MLP neurons of a small language model. Each row is named by its layer, matrix (down: output weights) and neuron, and shows model dimensions 112-303. Each number is 128 + 24 x the weight over its row's rms, rounded and kept within 0 to 255. Numbers have three digits each.
Before each neuron's rows, "raises" lists the tokens whose logits its output raises most directly, leaving later layers aside.

raises: " Great", " Soviet", " United", " Scotland", " Russia"
L7.down926:140144118143175151131118087145074133136148132146098138122145107146105102104130085095069127139158092110086096137140149153121135115127133083085184118133157162119123133169130130124094125107100130147138104125127103126160148146098136113129120103160192145121148158113130144079097105115092122154111123137166104150097105137160119092139135118142131157154147129121119119123182106108144150113116125107117147126148148106136109135158132108111111108159130122120096122136099138100147122130129148159127146152086148140089110113103204157147109114099148105115098131140114127106085097128143174174

raises: " American", " Americans", " Russians", " Japanese", " Russian"
L7.down1271:143141131112127116132115127148120089132148127110075133169118109132098126105145157097139132116137119168097123163157169131143070111110153145119137107151159111137135150096173098068137103152147146103125117147076115149121145124112122139116091161146105156099158168170082124121142148126118117112096120145068115171112123089124105125147136133074089120122136115105165168141110140148159186121127105113148108092161113106133153131124091116119152107094114106118092092136096145117113115159135116101153103102123113130125129143096136131115147176100101107133166167120134124144140118123179097177

raises: "ability", "ally", "ored", "ual", "ible"
L7.down1555:096181072124149125106160102117083096108165141098115087109149195143111079128142114138125104177091123138132117147165105105133087108155126123125150109143140140128130122129133123101132134129165101125114113129126122119137130091098147140148130105093136152102153129099134144113135137107116130086134123164109149141108092123070143164132129089192106132123144069155115149158131178142153159163132120133157103127134107152149161120157095108162160161124108151142129152109149115105149108123136123100108106112110110109145126128157124182137155139129133093142136124138177122124142143136109146118

raises: " called", " arranged", " composed", " used", " dedicated"
L7.down2140:124132152152182107148122124132165124157121141135127145169056138133112105136095117142138121113134161123115106130071145100087090113133135139108110128127106152110063117066123097132108138149110132134142109101127181094108129089124084119154103151103070101128105123128106134099124145164095140102135093145097114124108151110174086119161126135121177135097112133101119108119126092119127146117128112090118086133089080086133155141138128107115124124152081100148118103162154115105126130146167133092080133155123121136152104151130104072137155145163082155132114128161148144178104151165157101124

raises: " creation", " preservation", " use", " publication", " usage"
L7.down2017:146148109092142132124137140119095102118151131137098105128136140156160136132143137144111133113126125126138114120129140147125128130106172095153128112103118113105109119165116116132123109154138139143117135115104112103149135110107104168130118109125166106121122127121150140119125128115160134111097135150139133106122093135112108153132116076126063126142116133136163172145113106108122091136143102093120101066087093073138111156136109095174116145118137105121085101161126129126114163102170123166198078061120138129116145097140094156122150161163124108079164150134084132147146130089127116101

raises: ")\n\n", ")===\n", ")===\n\n", ")\n", ");\n\n"
L7.down286:160187119090121118164106171107151143107126150135110103104110106105162129129103101129101136163121150077119142143163167117118159140092135098094096132097168109088120149141149132074135099126149130122159163132130136146125116107130094102111121154154152134129122132169139131103150129142098113138146132120091114099161143154121111130153077106174118119157105131143176103133115103123084127109139140142166094140078115121108118091097116112176153154146138100123163136159151123132077148108153118124088105070159103136134104097120119124142111130131173139153107116159121132116182106096141104141

raises: " in", " on", " into", " by", " onto"
L7.down2636:144126139138112138176160135137127172073163154127129130122133122128140134136156130068171153143172133119126144103117162105117155130099151100129093145136126131138155124193081135093119144112144128190129112144122130132153119143162169121118115149097120102107138131144141093108163124147126128108137125106124136129107113059108165109109126110102145109105149151144120178133121136139119128075161127187122151083162117110119152129155163170129130162119116121134153133127123168146117112134170126150110102146088146148164142101080110126104130100103135140148102119089147141140130147130145130186

raises: " week", " series", "que", " month", "hen"
L7.down296:133118142164116125149154117138116158136128131108123156107129107111124179125131142110122158160151162110117136177125126113114184176100098084080114123130155137147179167154126145149129141151122088115130102152151115128093112131131108104141136146089138154147097129152106155149083149110116152110151127116133151160102071110154191149084081165101131144099136135126151080150148084109138078119095082059135105164137123134123144126110094174088167165109103165122139134091122130102116114102102122155155151145113132127109148138129130147105094099143148127178119129112131083106092143148088125096